Weights of a small transformer language model.
Training: 113M tokens, 6879 steps.
MLP neurons of a small language model. Each row is named by its layer, matrix (up: input weights) and neuron, and shows model dimensions 48-175. Each number is 500 + 25 x the weight over its row's rms, rounded and kept within 0 to 999. Numbers have three digits each.
After each neuron's rows, "fires on" lists the tokens most often at its 100 highest values on Wikipedia text that the model never trained on.

L4.up689:516491518500500544521508514498490511538456498514535519513508478488526495476499504489520507456493445510498488491506489493497532460505559500479539512499438480479514484531488466498517540450475506528537492516519484519516513473497540534509515483517524509493475503484457514451526501508528474512449468493525468481502479497500459520490449506474464515537489492511454537478449505450481538507519
fires on: "and", "et", "it", "red", ".", "old"

L4.up568:494511510487523504509537485496502539484497466496424534516495458506481478537520484486483485476448527504516467472452506502491498519493532470507502502500481533498527511498489496506520464493483510513454523496508475529506535453487480426527460522479534468518492466479491482516492469493523459532471505529454508475474489494478518496495507481523495500518497483516542530519538465478498494472449
fires on: "ac", "ic", "iv", "ep", "oy", "oin"

L4.up4:524556543482491522485531498502495518489499468495483511498478467471515446546476478502515465517477517496543427452491536514489491568512501469466513492512470462494495515500490490522522498507511500526541492499485498506495512528484471522481526486509508519497503495513477475518528470458494469497488513472520528510498473488510519502496465471532473511498515488498514477483522515485494515504515
fires on: "ot", "ent", "i", "ons", "art"

L4.up127:481513493510497490482484518483482552503444533526474468495482524505489512514522531499496498538483532522503502472472502464537508489510511510496512522535487454501485497515456479478478492466504525480498498478525557511504514519517504530500494538482445511468498562520545499488526519519538494537542541512472472472421486484497495497455484489523512521521469496525436534498496535477492505499472
fires on: "ad", "el", "al", "in", "z", "am"

L4.up62:503489512468498535460511499512508504492463513475526468498462507542520538500525527506478519523489545507520477506463465500492480506506465507463493511503510527472484474498506516492478481476529464507521506497487513524468496475477537497499461459511516480491474502471507496490508445464501489499484488464538523504468562503520546450505516484479467531520500500525489498504502538523475514489471
fires on: "el", "ion", "g", "z"

L2.up100:508484461535460512519532479521497518507524514471495486510466460476479486494511493488517486524478492539499494482506490496479546538497490474483479521511483495515447455534497474499495483481505528516530541478508519474517512517521531513486550453510498475515483482519476495514468496497505499465480512516504472494489442554491454515471501525480459500496494461523522477510488503485510497520474
fires on: " T", "u"

L4.up273:497531475498461503483508488520575502499505486469479480535478513519511501491473517502503499505530518554536466536472488500523523487519529497471483479541502431453467507537507506511485532505548513528474502529466492509495479514495513478512469474480496499491466498445450525491507445521501482494479471508532519496494542510490437498480427470493499500470493474506488514509526475535507466503498
fires on: "y", "n", "ian", "ran"

L2.up256:486538506497486480519517521444477500513448497470470492482530524444505488478513537489513529512500523491515478472491518451479456501535501510516485519508432505527526523509494436476496514492513479469492483490460506500501480484524509497462501510533464534508496496462510533514551493488541534537498476512487535469531506523547540457500519538479512531533491514493473509509506486476506485483471
fires on: "gr", " Gr", "b", "I", "sh", "h"

L4.up59:484486459557466467520513487470461481502453488504517506516493490530518445461504526511467527545499518524443513485537534509501495524509525525475498546490500518503505515512529556477487470517512537502520515470479498511527522510510473461495492507508525516491481512545488488475522470491471483489484483496496475511496487509527483483479534467474504478463508519490537475441452474438505493507540
fires on: "id", "n", "u", "hn", "ate", "re"

L2.up544:487500482509544514525507481464528479548481544466531465526530508450488477532486502493488480534562524503497533478516490502503485535517550483506535498551465472497505512506536494540515510478483519492495523478514558499517502507452462498476498492474469442485522505539488515492484488521481508476483488494486487512464452525480493458478473495519485522518485519528506478536488501492521508490497
fires on: " play", " Le", "up", "ll", " T"